Part of a small language model's weights: width 192, 6666 steps.
MLP neurons of a small language model. Each row is named by its layer, matrix (gate and up: input weights; down: output weights) and neuron, and shows model dimensions 0-191. Each number is 500 + 50 x the weight over its row's rms, rounded and kept within 0 to 999. Numbers have three digits each. A neuron's up and down rows have the sign that makes its largest values positive.
Before each neuron's rows, "fires after" lists the tokens most often just before its 100 highest values on Wikipedia text that the model never trained on.

fires after: "D", "d", "K", "T", "J", "Z"
L8.gate19:549468486566564499571477576399544500466518501508492472501602534394503593516424519483374468471429484493535517411490455495446440473478541492465464519519460454491515435454551462515492492425434477406503509474522547540514564435514502502623541454485410525460435406562478463545397487485520495499546545483520519486492504473593530478462453472500437415522490478512408451567473526582542471467525546445578495588558465499515541497537449566468525473575469619559475545435433415502485449407484517530391487520413477545447453553473572529559545503596428502501441594536595517489517435459548567472
L8.up19:522445487487472545541522508561526517468485491437526436499526541514525416544532515568483547517458481511523485441511481460455497435536446525407456513549556447445512433454598507520440513511498403543419463615488482516544485478461455448469524482522488472448383498538535501472531532557488503492599491579416418553568538521530509568384536541491568523472439414461524497578489450426490456488495555424584476539407599430441601508502470526440519523521472483483464544533572519655487500531465435495488460625437477497521486517449537424547574532562455459490506433412524483451374493446452584409
L8.down19:679479494503439562506380507524543511529458479510484491375439506537530557491539382457493492526555450588561613462495618460523495466500475446561502503506518511505453548431453522440533486552558523536472543524457477482521558599481423454501462449455490594481500514521488596487398442554560437499540479477500541519531549503479531468505489376482489491434531504525523539531511449495521504440518457431603474553499415469566493549489562496530495504439506478487488512505466526438463405481493532514465548467530492474573432577555597467613543489550427476523530504464425496429510532473448415667

fires after: "ur", "Bra", "str", "Sl", "ag", "Ze"
L2.gate269:506593535516520557491472516508500493509534461377441513544505450456530528488454384487511475607527461572528550538446397450497610514512519461494421490505439517522547495485446558552484549523581547402451505450481485452443480441542522396472546535554514552532514546587504586483581539450427558504476520534495352429522494452483576470562535604485465599375501457478462508542501525492582507529503526503479552472593492570489484556505559535530492535510500522547493414404558524487467480515464539520545487469545522499483493545596471544552418492425454434538445519531593595494513572608517407465
L2.up269:441497425531447510408471445482579421476440545541582523509585540557540451532454511525483540501439462513518466556530507442506423468470408538479493466411530585473396573486530498413446527552482495483521567537535492500566430551472480505519478583476497576534527431449470412496425542551466446533419540548458477526485421425559481455503514510438448497530513538565433464524525455446546455443386509535487436486401564529607528525540556486504553369454503453439544495523498507564431470549542528445506492401501500561515493477514373406426509405544578509411476497501432455566495519454444554504
L2.down269:454527454521539563496485566528552407489576650453502532586395473508503427469535509472509521518520427321574487623526526438512414404530541577512415508450388491502480483481531466477492470577456477495465508550441437550508481506455490551555486461565545521514514493522471476554498548562449563496516427460520464550516562592547499500450464488504563516488544586540555493426486438434537523451448500467524538471589459542527507497453527570542506509547455419541490559538508491472596476574573528416554468527428448590498516552521512465538507573465478451470547433481528474621489501409563539557

fires after: "c", "g", "al", "og", "arg"
L6.gate268:498535429542491589520597402573445558591492435362492468536534439514481515520546425455526524495475553505495476542461477537490521539406497588547540432547562436478517531552497472499529445531536559470479471424541452454506468456508537478430489511541510533522505583416518470541577628523461467492468531462440525499568488529398514560443510432481507546508508523431538432590460450370525581524524395425498443506412431580458473478504547547592511477503498419470499474421521413499558456357535491484511506508522558471496442484550465434432445449539494515485464558583491590506493526413515474484
L6.up268:455517524607565548441463434577474533508485498470562480533524393511618452590511500443442576451557441438429408386499505498511520513439512512564446583396440527492553601532547522457447460453473468480468439579539588552472566503669486492501554566410493480497517477526445492521413474477545488492487538397563477577467570543461496459509561432638548562520531540457591539542561551497519486573496540509491555564528424452520517534524471507449453479511473455502496473524483521545491488458600515524489579518509621467574518503449509443480542522580481535483501535525496513468449512472518458541
L6.down268:495507462452514517424479591537514510513535479503483613595472499581515599503482497484530394501469503408474601423523505482584466493581521520515505509483543387558529464461478527533492532460533488550523499470453471420492416435483550543439475353513507398489609429490427425550545453442561520524465486488508463662406522472453488553574528457463505493494507471469580506487583512528527539485497515487482501505540467434521510541509510436403461519468520445518505545546498512443533465545528489445377460469572521490460491472625496431607444577403490452487402495428528545474489471549549525547

fires after: "| ", "- ", "(", "in ", ", "
L2.gate276:448504490523487507529522447428575484448376497414543487438496509430453495526514537442458433563454603555452461525556499473491464536509568435489593540506529391427516534503497411552440537466475493556554514541577415456510483421569457539484472407460506476491521455591542585474478495476475511495534482375414446461564454403527494462559560515519573490542481546564473580532406546459563465527405471511411472540403473432548514536538500421522499576495528511486516543555496528491494584470485492547519449502523518479443511443572547588506503471526536532472557393447506463504476437347472537581
L2.up276:459484467502516515542497491465499551539399500419451430483487629527481538560488487454474522590445574540464454578612477577473492479507536379497520544432520503522531501453445494608434452520445565484505545628535474482503518453516500537475495471531543494428466497553544522458459482500423406395539550409554453532505437496509518465495493565470579493460511628557506532434489513502637475515447530513483460606450553506533557545509511484520616547464533556484513553521349534522465531457500451432426453491427556462441469473559541469463469520588496527490556483478491426565407504478461471573
L2.down276:474467556493446448534548543516482451415524569440495506375560435568546433516573526528476459580540497600548554533513547554561424524443581463514491515589451453527483638487419457470554555510461538471443613482538557501544473425426480505520538494509476495484431454478494488534513401487489554357540521491525578502459414527515491506495487576465625513525498501501570408426464423473615508508393564498582526534517531484462495511423471567474445549409556524478525489577561539513539552464545549503562514443475554547577507489519526542525478476569531550455522480524458564517411478484517493564

fires after: "m", "Wom", "M", "ft ", "ass", "wom"
L6.gate120:391482497456398551556521521523493442550531548462490565466500566366539484466489517509535457507539491560519451509596496493468502367505534485398517492477479559559441481478519513507479374451541452477451495525498495603454425393474597500455507459533529398498587420589492472471507476523551519460513477481539456516534544491469534501503551408574534512576509559484490611500557453493475570583497507451444495598495563454389491493376480464529448523462468497553452586483518487438545469515420498600554495487469461503485572495515436609557507466502427505586428494437464481523480476549591497458
L6.up120:434463559493534439499524458455513512507511515505542415410552520549376510551521461508602462492538429453477529486599451490519496498474589465478536556441468513494502521511646421435471452549444553528499517488589428487435565490523598479425473504484439517565527464505594466472480538490501483496530524578522410476469565491563502490457455461521474459538555523445482452449535524511493549491618482563525502585525346430504539544363420386534540448545485488529415519473438553469527496586482534487524444519422492461560477423568496547524483513497491439492496481467579460461485457399428605488
L6.down120:544582567505557460545460368439492532509508510515477447646575476604444487484474493505528506474436475481428481515544601543465452473555495566466504579492436611586464540398515487462529450520436541492492499451467523432497503483550477443479553512535510463459538421538577580586396535596455466460563593457507545470450526450541474529538468435473496495541576530417512436485398493554524505587515603491534499434549500466521499455486523509463551454512576530494538435390439442517512481463506536437507437469443548528572466477474484509495499536453529473462406557582543443406479525581507593496

fires after: "s", "en", "S", "in", "ons", "is"
L5.gate0:427603490565555444498501484480516510425491479547608622599597498503502595560423538537506530419398440493422540494575463527481497525447483427558581466589569504460476416473552435534499481551486551460494575479435437584448514488427533457440497497465504456461577479484524423514457497424532504396558402483445508478453463495442455502472475492486434441554524425425513506510425457482520551532434454455533468469584501448424514477464533488482445477558470507452360554532560528544434460480398478465509564554543516512459469520454526490492599538465511546479532448503471540418519580562527530509
L5.up0:406440553425518551419575516512512472437451421464499546489564449526496520504585589552669476524498450511589496450531513465524521522445474459429514495539473479542569488462530497517495568582398501541492423465475554547505555575402545512498499450541536521557597460536513463548483611562516559579485469472470567507535485553479513492512487593431481525441454443507539564443482484525516506541538456428502466492577368504574463444518507557516571570564453476434456536518460502455549502605551507441478485424571468589541449475504419438486618486455441560529462527520522470494525539470604458508
L5.down0:541509426474485415426472476459480496369416419584483528503517469500592571508429506480498494508554527478413508478405490592485519410455493588546487530542551428484463465524518492520450490444546569564505481455487572527464418491511487427457539566594571613449546474500515481475541595557557556491444501483544451462589469462444412485518507488413453474571498422539569409506444494504423437498390458516476535490538536551511462525552538506523535447511477540548537577472455453556543485520459406527584416474504527482520473429501569450498486459507621545540613549448478564561498516521540578468

fires after: "M", "K", "J", ", ", "g"
L2.gate101:539468501501395515551475481501509434475457514505517467446568526338451561556524568508481496552442472518471565460514452450516583461573554472516422564386518486461590496530577421512440492471455532520470510505513453508514502496528516522522548492457526519471477397543500509494542387626495505480474452390499520538544468534567491575577518420451601493565493561523493536572503495579484556493450450530463526497571532550530546446493531569529494431515601523569490523592482544418527575510501534540343666546455547565510548544541559511488504513528551432408512509512536450525474527517532542468
L2.up101:475439514497502491554530483488494523451550590509508477503523465389524572588427528466506425528501574462505521422426539506459543513497573501438568499585622574469509578613460380535455506465467500432469512546443471538408519517513429471496494584502451479577415522423482470468437499522544553501498415469568543552497491451474476546542436473527547441498516505530504496460479471539450412456446422473488508467530461473510500523486387547578467502533494511526497586488562552465476373522433582538421542497519578503431518543611495610567509456533617500518428442534459457398559463549470506467
L2.down101:442527579507517566522523438413498567535493449533472482465439485537529419468476512505521494581519537484366451431454549512528509596476470489479504508480530469458450455571438496529539440481496507498446424471480494501478415452457419508423542443483575483461521541466445501511555491628467482475483594479492519418538506547454601479444506490437499489541458365446448395605506534423492446511516487465446397521508459467665445541456513439436479557502566414483481559504541520510448419515531505514464461454501499517453465556454507495443547477410491572491542411482444461495602502457358450532

fires after: ".", "|", "y", "es"
L9.gate109:620500523468543469485429493528550472534364512506550547522508558449516487530448480530474489475481502474466482473469524435558481483408513605516497469607488464562535406582501429584421511516436478492489595508554539490427452451490514500356424504436516461497537498532444520432488455502468451519502544559549577426475479569413532388483421408408521480437500579503491431484486523425524494481577443379457534535533445478604544583491463489413433455505498479435480493453456393453504534413412505499478526539507483528425466529488542534494443517534462472454549602438512465508460492533551507441
L9.up109:676609479436545553451538445430527462478414600476561578581475529493503408490377488531493525465508622409520477468498477468513506462439528482409498475569525521489518394491513432526455501509504483464469615524517505541470496457467552485420390528401532483493507599505460478437594589497433497467539406480518511449516452548406485447578463510453540542466448534494458459475515537463462562468542438399463500528519473501581493562512463492491471511508466563416476502478366393515551538474463499500440481543484558525452446472525554579471498492511444489476557503470457466499465547509546518453
L9.down109:926486485444463469482531527497501447511473511518519543536517553544476213488486505501467575522497503471475407521463508488555497502466575522499503499535506508545495502486459457493469518567512466567404577498492549515512448515528460491479445510487471469497480511502521484477501540565498519479510529467582539513454518539414536463449499469487487514421515555535548494543511510476495488466552490468482448502490530521495553497491507556454441485519461536478473463444473477554469485476455511520544533545515489453503493522484508526467435511502472521511479461473514536508482492523500495430

fires after: "b", "B", "L", "the ", "R", "al"
L6.gate223:499473521527432481510493523520520527502517518501514513477491525360515535422547483522441548544486530516549508480548469505464460519530553529549539474500471447443571468543444497537503422536504536531528520578422528531427510402424556546469500510467594503445546538466459522441576499513528454502386491498574579450507486479596443453518463476422511410597588476439350484438462560460430520496552492462573521426405562543447533490469461451466507529464399564468520459538564573522637544461449383506432534583477570544549559479495502456560437464478517464567573516527497483550409478456470396445
L6.up223:589498484585532461518564480532425502512443560543547575502445496442391537529537425513476483464542474519523512528465493604477473527537548530580562497540394460468504499449475484481481500542553497481465562453540588510477557493561386501487438584475489501499366348468440439479475616464513545471558486505415605406486508494450473533571409557527516521542534563477563429464549499474493514534544497517449535529432476442464434512542434518495506545528491489472521531523583538465493553445526449513567632503476448509464497535510549570456550442565535439548620474438435528456529414533490529398
L6.down223:565545454404455557561501483530582512487501464527465513496480445484596495467460458480572547614517508390434482511482452493519431498591541499497458542521421574492517611495499443509499476516470462472519466410412454505534476419438495551530510464455463469388513547516553533503513474568527473416517519577522540513480421462474457510463415407426524530477421515519481452479576479432583469510531433455547465523495492536496504583552512637437468536393508533572437482461476517577586450538347554450526437533529474566530553514467474457504427493503467472499423539522580492461527497543368469568

fires after: "e", "de", "le", "ne", "a"
L5.gate186:509458489501546495485404569570481460478533469491448492404580480530504493534418514432491454489456581537605463446486493479512472459391520495572572536431455585428438603486563450570451553447424476509448511445541437493554505457427462525470497511555576498479455566484547461423427494521542472536593449505460496505447478467513447396503443572466487493549499482479519475446444549619575481471513466445447524496470504453593527574555530447522530498464487531545608497433546512459660544448527454590440462512522473533442499433463487483468596453527525538463571476475528529375540451458486413539
L5.up186:445429555531468496377520539624513551437544582473516561413579452545493486448449491446554517515475586371420471460438455435499479418542489544522478580550502496612408426463473518491580406489485594461537486515571529441526463448458432482549470478559539410494531570497537509486504453466477483553477612546550538496482506569464475511547394575493431518565440521451439493586443449435466564506489518471533575533471540458549570477435526512499514543508465541491458484477479463446606455451472520521557499560538579505500572449529422482464537438519459477537535531488512513387478529529537421451
L5.down186:447525528446463468414458509387522505557560475482486516451441467448605557487514462430550570424562461473388541492592452460599524505512509482436490451399470537536478470456471529474463462563575465461450500498510512513542574459441483479533458433575469454516462481429632593529498520415472505465403520551427471492588542555514440497511452488587438587445413416516519514457533522479523538504468473563529449466549502533555463439504520548520527541531428499466509538521564484546511474490524414425583575571456497521588502490462571478426521403372484514515488415528501505409457555481467447559

fires after: "- ", "T", ")", "m", "U", "• "
L6.gate132:473508508543430458589476458531542544578419549502455420488622355568430511564500559531493490469495515539568509480493529474426543394473503487513436432519419502450480546490448554488532499603388569434486462453545456485544483404519448440406490557507491619460446512484504532494501460479532440510468492452412447459554476477521534536520545463563611471516482550510501514480488497466426408562597532549520495482432564453543458453502484468414512445454490473521525543566399545457471487486555449529529437537567526463585408397538480566447515486549413533501512456531501518569496522489574541413
L6.up132:456500446469490537461577477450535463520553401508495517502546563546473429517521586406586470491574492407588506533586482463468588484482474552525569444562463512542541481564493476563492550485468500589497510584501531496467444501477469450381510417538498496534519487553413490474452647467449390442573506574544620515520492521487601505560561499478544484582578526600481510513466516431508539509458609593550530515487584603454421436468415455472524526523440413513550561507536521513574559479510554412508446467429529489483576462462540517534516516522458488499542538582505505496500490499524437520
L6.down132:511534545501570451555489478469491510524457510478548491517490488628632386496483450552535484412460479562516556584516564531538561454502472512520601498535453453474459539509613499496496548518498455456478428591496521544511429552562560527451437483533536528581470456449548451574385516541477541574460560461515501551409548497523516533521452596526539475502472464541400567550533482501552488537584599552557550512557454517518507599537579515541457549403438527422458476575477485435462530558427559428516483470493602562582485469537496564445504564441476518499554485490472569478594445524476582504

fires after: ".", "|"
L5.gate283:637471537452520498605509478518558499516407531489492494629427474594529412588413481486469559465467584502536542533471524422444419582538489454500510483544397463513541447552570485524519369555521453527516565503465584542478475430461522519439483541493508494566511488452504500488339539473573449434527495497388474453451512589496479469557542479518475517468463473502494575519496536519482497591450550443535454510574449496504468513496529511446523429567467416477489473553433519592473554417456507438476453507451539490537504384497619553427498540553466446505508490454544551525565503508560488452
L5.up283:520428589433481502596515532455495544462402481552453486550497516546500530497438496525466546461516508553484570516467524454500400562465504598568444475576472454544425491628514430500486450494508491479529619447464525545461544444458478562505498555407498435517481475529530445545431556619521468528473426481490497396504413575487455404534492439459481546506516563501485596473533561445503576459435478523539399503579502515506531560534521473465525475537454529436470580510407422560516585420456487575482494521458440544505436501510543569520387515499451479474487573543517493474548491445628557585
L5.down283:612433566433481503589592555446459490432410478456481508569489505533520094467471504533505571497469511541515626501496417490490514526399529544480506477541425470518502527509486471479503469471515436561421521489480531570459511509411541568462469511485364453578449543451515459518484542511480536514551529492498460472444538583513458467542508527507533517468506461512485482448555513486426477501505538457521470469497521497541487471454547562510464494510496439488501536506481519467462505450447487497475478495514474471502489491476494493502508494531531404584512470483555490494524502486543499494

fires after: "s", "S", "pr", "dis", "j"
L6.gate125:424477392489511506450442465543461499479557525576534547603537435443458596588505461558535552512439566577438508455464514541515468529446535499421468547568519454416470520505642438528493531457540544551490529451489561541569462542462486471485405467490424450485557524576525433535544480530554499445542480503608572506512469488460452514460445436537535572547439443476547550484547463502511471401507544498546582506459521461576511482478523478572517455514565483580466467551525462538498497481452573426460490359475485552448557423514435503559445516505601542539407561490504627451598485550506469476
L6.up125:569517418525484423489574477446511518541497541552466614497550518510529513467463535545570471487468518526502520533359503427456411521498478414512482449471481489505569542542425524524517476543485513484473574549464549412464520507535454515507539425417450511556553535586438459490443521474560520523473457602559532458572507485534463516518448488524443490536505568411473574511501539568591567478516562498592552526546499497596448492435475378572571573512531305496509544548581519446474385522448504445486450510519507536503516453540576517501460426439524381574494480481570580497468477486484471532
L6.down125:500540542455505477590403523468464525424449574568613437491543557460522577493493499590470510553484504550507440435515536551444539461488556499515501448565475516471573504611497483572496473540558520492543472494527493508510462482464552503495462486409439521553518510455532396449509430605622489569477593539402546554442453513460587484420459581455592514534549359544611491496498539529456448493504497474459460491517543482490483424528452421494508568556629516514513507502453548580507481548540442532521550474511521429530481487476473526496501517460497652507590536392503509489441456529550515579

fires after: "B", "=", "d", "b", "s", "R"
L6.gate173:515560524367402533509565563494510510464442536468434426516550492485524486509499533409489513492472465475478599611549496400410427544478511459592534495547509425526491449511522545445563493581541530429447536471529604484491401541418527470560590438534471540538465550447475577485437505536456496428474469475547527483548542502517451499554504451527398438447470401561493485556514475445518537510487554467496517537472534502531617611494529515415509469498456469512505458476576446528517420495477431367549474502450444439504482519526540545521531508435491473481481600513399415473478451523605545591
L6.up173:601473507490453438543475511476542580487538543507528461466438477488468505529426450490459501559478472408505516543489470482502501554459559435545495546542455435463546461509535463544537517464506521542512514511490562568474461488428466516543472461514536530441388541520549526418441568423466582499540530539551586461532440550424515560615507398573535483493507499511577573441406584465466484531492520530524547505483535472470479483561424491573529459520521516563579563391520490601444556433563499398524467492458512290515537547465574432557566568570561518486478551537470536487525445616529547535
L6.down173:537372472529509445485514521531419475486469459663487484579470503477477400493551519637491448525496537571504504536526501487513412494455484489508611482454472485435525515505471505566477456428507487580478486445555602552464473424484486430549529491465524511524654422520544476438483414466471550517574566454515551559445454543452592542502575472521442593591456401525470494471487548577472556515447511545465577563415569558492520495504438420447534549446504481544545421425540533559498517452601533541465441538545475477459500482441472470499538492518544570508505553512555565507519502491503400516

fires after: "as ", "O", "Bra", "Mex", "Ze", "fl"
L2.gate11:511506540477526376425489574440592494474533555461496457547520551440442544557513451497468467445450515501417420494485474512526487434475684441548472531372486488562424471475412502481486430491480517466458556507549485516454573543516438513466435467509569434445445532494521463529460461534412513531465521486423494432459418512513458437598541536477561507487565623512449487493489540407490565581547482475504501540504496579488468516550528489568466471462497577517505431484504523552530521640573595572505537533458539588432521478597503531494539537465468417436503505594479480580502558511424481505
L2.up11:601587559501557539450432482445489495476483542473548553472615485536436581603538581510442470487448500490445479496476484453575498501427451519518502503499571417360582511540512493485496399525467566509459570508515425528537497507580550337577522472476517458510520476583427474468445472474389570456428400500400431403466501511530468527506551435492448499401479518437463511468484516501477524517390597451522583518479504457544535446481500465484556459468556540464480471501482501395489552631494505498555448501520519519470461543523565452494553462570525497477497438512471479552549465540552444476
L2.down11:427545489493523521519586411541504435512521530491504463543562514461456541414503492527387453453442539454513484460494519543433401466543534470528496504417465513515549485447486495449479581587544527471560486506479572563483508389455476460554492510592428493446500483506509540554481559565512593510467537621507523479559464436512533469531489564550543458472592497473548505482568532484556543579539474508612502510499400470559465506613538469476553527490590526481466414517447590426533572476470593490562565525519605383480557487433542497530508583481609505476496530617465494435476557563434525566

fires after: "D", "d", "O", "int", "n", "F"
L2.gate135:465436564472499594551476442404542497416471587471417488560542436470561510514491423446522486518537497468513463478518599472492498570479504505564420526430525541442505477428495574436527454469539454543478500495495564552541582429522520560482434495469364529483469450493585543543463515423465469568507479496564517450386501507440497560648482531480470501457509467538406521457432596553550440457504493440490491500560509488398437611572464470485616459438487530531411513532509512561537500473492462433468531509545471534444527585512531483527440432578511587511511575495580536501502508530461590410
L2.up135:470446546493506565549534584535523453528574571466517444422577405503517419566510500488544482464593392499599374593502474446553525545442578568534378504491544530460425461460505505491532521401476520494466441533484535556485531488531501509567484508562508524490530419513434490536501449416473491459526564495516486443464538465447527611442498501505494524462520467526543490516545573458532524413527485449479574590451536501337500495538609397466369470509469490509484507558561486526472453506476434519554388538440463411421488535463486523524482473502513501453500537513579557434456563489519475427
L2.down135:618544562514497538463478533570483471477491519485564399523503526516441370555520527456452514469482426575435433536431499495490474571495538493482450483443539547541498545459510610452517523513541459543533542487471527485572441537442526491538517498431467520559470475493433492564482549369417477585520488572527486473549392448432525460489510567520447504516519520449534480465472390395555400546534448489538546523533542416399432477502415478530442509523442464510493510550600521567459497439539525506465390612501471457492487463518595445495641569482524434541533529540474590522504495588529493455

fires after: "B", "S", "L", "(", "M", "s"
L10.gate204:409539601499494503504462484496529506445391524460441428467569434515441465576539493423537516467510493592477513579527445559514497525561535445526519452603446435467541476470519537522449473515534529593435623447486515600564457484472548535498427534436581410489442572508487468445516533473537516550513562492510562503537526527471546491473397487529491405507472409537515466527435570450584456612513529430488501511528546406520558515423459414565467500490429424461464478468623565466487472509534434496576524518458462533533499554598437448421517501462518494390497420548494455448436515530472450525
L10.up204:479465447517499523449568524540455484478446610439518520456584522522471551516487514517539515461469465528524463524412493511504486473415546528515454462505466458476445471493519507507535511464556566508471439581546593520407524491526470505465449508444455516591436413552471386516461574418395552412497474534415492476457508466582479530509619484513478357475548519538441382523395590494566365547509489526464500537506468505539444395587466513569454534564544540537532549445511458539422524558402512496486497477587498511544572528443575573486422546534491466515560471477433550461580536483460471525
L10.down204:575464559468532553490567521453434608440510467449452512509512466587481510461492525480510468562513551558501529541468553509550422515532510545433534463496429560496521467564504389516504533492624421482537470513401409501503502414555496523547496410414500540524528336523387531526438488493563483465456402500451451465466448452600535460534559457571507485591478577465565505615502489550578539459523407453493449447476408559553598559502458453420510581495595464490443515504434511547515506509517503525569491531524605504469497486492508500522536462473472508453464570518435516517571584548510508525

fires after: "f", "M", "Comm", "F", "m", "fa"
L5.gate239:465519437522526476512410452534520426543531436508506543474502588441494511445486574421527574528435504483526444490532397440541532456484348485530446446435616481477489523576513523483472493475603482481532502488427523543622505487533420396408504443474492524507546491511515538528484572439483492434456456506524516440549492482451541425554570476614517469475452534517563496472431546502484547528521408558420438520482585514526590511584523532628528448536453515545443580566448495511592513463414402500494527535496506537468547507503500574525424583546527500456547517488440567484399452553547475471
L5.up239:458483479568382533558622531474562548548491451594530478597405495542498551475512537458479481463590436562477525483508486497620457489440422550503538608486544565586509565501470516552428437479558548592527557435425524492522530557456474508427498459485496460533535584471505500492496507549485504537445587554517424403487515475448503534501459531427564450566426562406508444487476498499592514566472515484455396513558462500500566537427566433572536494466473471661441506462503438499465541551526587514525522529441486522544585471543485451470528471541517466568537523431537437453547431521510505483
L5.down239:417488555506441535518510556472514523543459519483471461571558519508471580483520529483517530444555444439559569500473459564466507573454494484510552504485449427432587599435564437558491432518457500555538528438529503610531490485545461582544600481532552529470482549544561565523424478405470496588490538570493594513589459457446545469488473537486501455560494484555434472553550449560539465624552452574435506432591564493472470465478499527568454566506577415502565533502418537469444506468527472428560411507501538439461507515429599454531527477439536423588475507504409569464592523487450562444

fires after: "- ", "| ", "O", ") ", "S", "a "
L2.gate252:475604483564526547589503521542518441501461494521534520502398473533490446495468434516465475487458470530505599458573514556441546486550547556557551511458525465557567564482640544423464419556524567539491507477524522486542498491399512408515481453503468539508562532497618551458449579553493498587443538470436543460621516505450543590607467476449559545538409418513520492444424476556557511459404406542510479578517495511497415473554535481452463454452508446502430484461464495411439508494451521579536547428489583475466412458561441530504448536501457523506538519485471460556547511421439424438
L2.up252:564584598600438552581594441441591518511498585463521462483493564499559543518526493477568533482496468452440423446517489527453555424505475472594618449457462546573501512455441461462480451501468539525497499522555496559495508521553485465529505521460487551505491447516650480467434545520510461547525456547564474548556473522597524550539496532497469586431613548579560667509534383451532412528535501524505506539595516579525436497465537497527457479447563466541539509508533511572343479500495535496521503517501572469499511491448539462490493540599531394480534512536464428500500545498498463531
L2.down252:429530556485552519542565493500500551505534501513492493445482517473474630569459523547530574483492393478538409518542491551532505515515454483567548499525447485576500457461548593525425504498541456472440582518457479544558475519483508466533492410473413519567580517560584656500519509395500392504498510501555500482610544414490614528444442498491504478593478512449454478493527465452505407517375442464571488431544401478501389537494563434509514422512461495478531504482513574499473521519551483497505411463507588485401491566510546394466508570555542440496547527472514482574476465417450481472

fires after: "- ", "Lab", "m", "ens", "Web"
L5.gate349:431499430498407496480434470553461483599515448546475513468477522514425470453455520501417500409507486479586538484470494363461548401404542508592455501535484479450567553526491461542491519493442535509416424492443465495481478390580475479496520525485596514453529507589503528551531584502518404467443412548530487490548500625514579515426493518578462547466483507424424558470496467584438478459542576534555507553492499404468514530412468540570516505489489558541608489479562535551505535486520450568552522434464470490577498363438485477528429536492487448544454427478510464563464495458467552581
L5.up349:465435446557451515502536401481541443523477413523529580588480496493482452543509439508482460487553451635447454489595525473451588533523418482614562419560593588507518556455459474534433438464450531449512443472467481534555531471504468573567547418420575450461511444446526462444547541460507419474500464554520478457530472581484564544528517563526473488436500458503554486460511452494539488449422524506524406507533487529468448541469533448419496526550367562602547577586455461469496424497459460590469483559512459460547547557537456517452419551453420460428449501478430512492483534570520556514
L5.down349:523526478541472382545497462617518466519522583534603460497498505576502500465399499505549553551535435505474512519558464467576506493484441513423502540566485528478487453419416528554438535486556579489526508424478542562508465524502505471465629492535503544505444517539503525450457611586474357476440461444470488441476472512503502541462487400621501555410524548456533525437487524554476467568633514481448432506556460392501349549439448461542543534510548582449495550494537459576560475506515427520532479519489512460456476558503508514535602417556449492481500550503503549543489435498496423478

fires after: "R", "pos", "ne", "se", "e", "coun"
L6.gate175:525494466427599436586511543437411514485515442496630506548455519596510568467492406476463434526523536532549513517535493463524527515400519537579480581437461636572540443455500531518392483520442500435422565493514453484522508466555468493519504495475560578461509561444544523449509443479526528481362501452409503503464489413483556520435482590494544583526449441411472595515565527528476563524601467516538513547509350474489460541488462461556526464591449492476564516488570503529499531480444421445484454548500490530487476524424566470467560441499393463502576486440503512468506523505563511475
L6.up175:546450531456555475481536548529579571537509535514547492462447524510515504505439428501429451525487424525483403549463519516455520493576476498518537479539445541487544440505430457417492540585414499522466509447474476453528531430363516479508448433566484598582466578517509478488522474476511509453481480402527523450536471452461489547531450462514453455463469443446489518483434554511458561535526485449523540402506518429480377463460474453437512495527602487535389458515606525462553508494499447625419564557454523585525510440424442472422551593404478453432614474514475558465584474530422551582
L6.down175:524584546416440462503498472537540546527501397428512511531457446486494456422520513557462445405484487434491498550410510400499481544502588490529557509442536449429435520552445641500515470449424508527433508424513531430523529424491484602476539462594401501440496457515533625478466538508572502458533518479552443467475553440530443529465510438468431506450404500471517480477528452504492444644409487633541576503437507441449584528479446565469559474434560495515554549494516403494503500503575447545517449495508482552577436487514541525496497499524451508445454460451521499427529566502511581555

fires after: "G", "g", "H"
L2.gate103:559539536550465560605526517473604542530541468501500471434457545497494567553545348494558514524450455526609494460434494546464516495534523522534505506550543458534466519685548445413447458418506543494519473423542475469554442507531546508466487487490539486564487546522553522473465468499501490646543500457558394468537437553529475451513412488489525536508501497436437485615486471522535519526482470496511419518509487510553457487379519453580502427542613469614474502469532476496409551472542450531469501470496441487493535583496536520450444438505456558559586534522502521515415553590513529382
L2.up103:520448449492510523552423521486526485505498446564541544500508453518384563553491566519490452533560438488534516451456486463588463515504555502450450456477537470485549494523580447403464493496646532461504498453597508545569541516507526499432427491490496471460523498526551556600520520531573512476557612511526463437531472513426586548592512495543580516627509478523560481614465434514559439468547479554425463523462411558494461452434448496561475541509530534440404462505528539468440439511490527554347522459462585538539479481507510540525453497458421584551503530550522531594479515612596482436
L2.down103:465484493402615535599493516466490531547570544515517406483446567471567560476562440586495541596536452542512497490446535436518498503459531459452445520542432475523535497536525468404499440417579559532431504457505500428469477575480591557477574378517586492467570450518479516460452608504512486565475484446540504450461466459452467529479443478479510540575495445441496433526555589514477501489430483494494549443405517402493513495484438439517492605532577420553419478618408458535526512435401462445537418492490455557477426429512440474544434445503506508428461517546507484488466522521533538549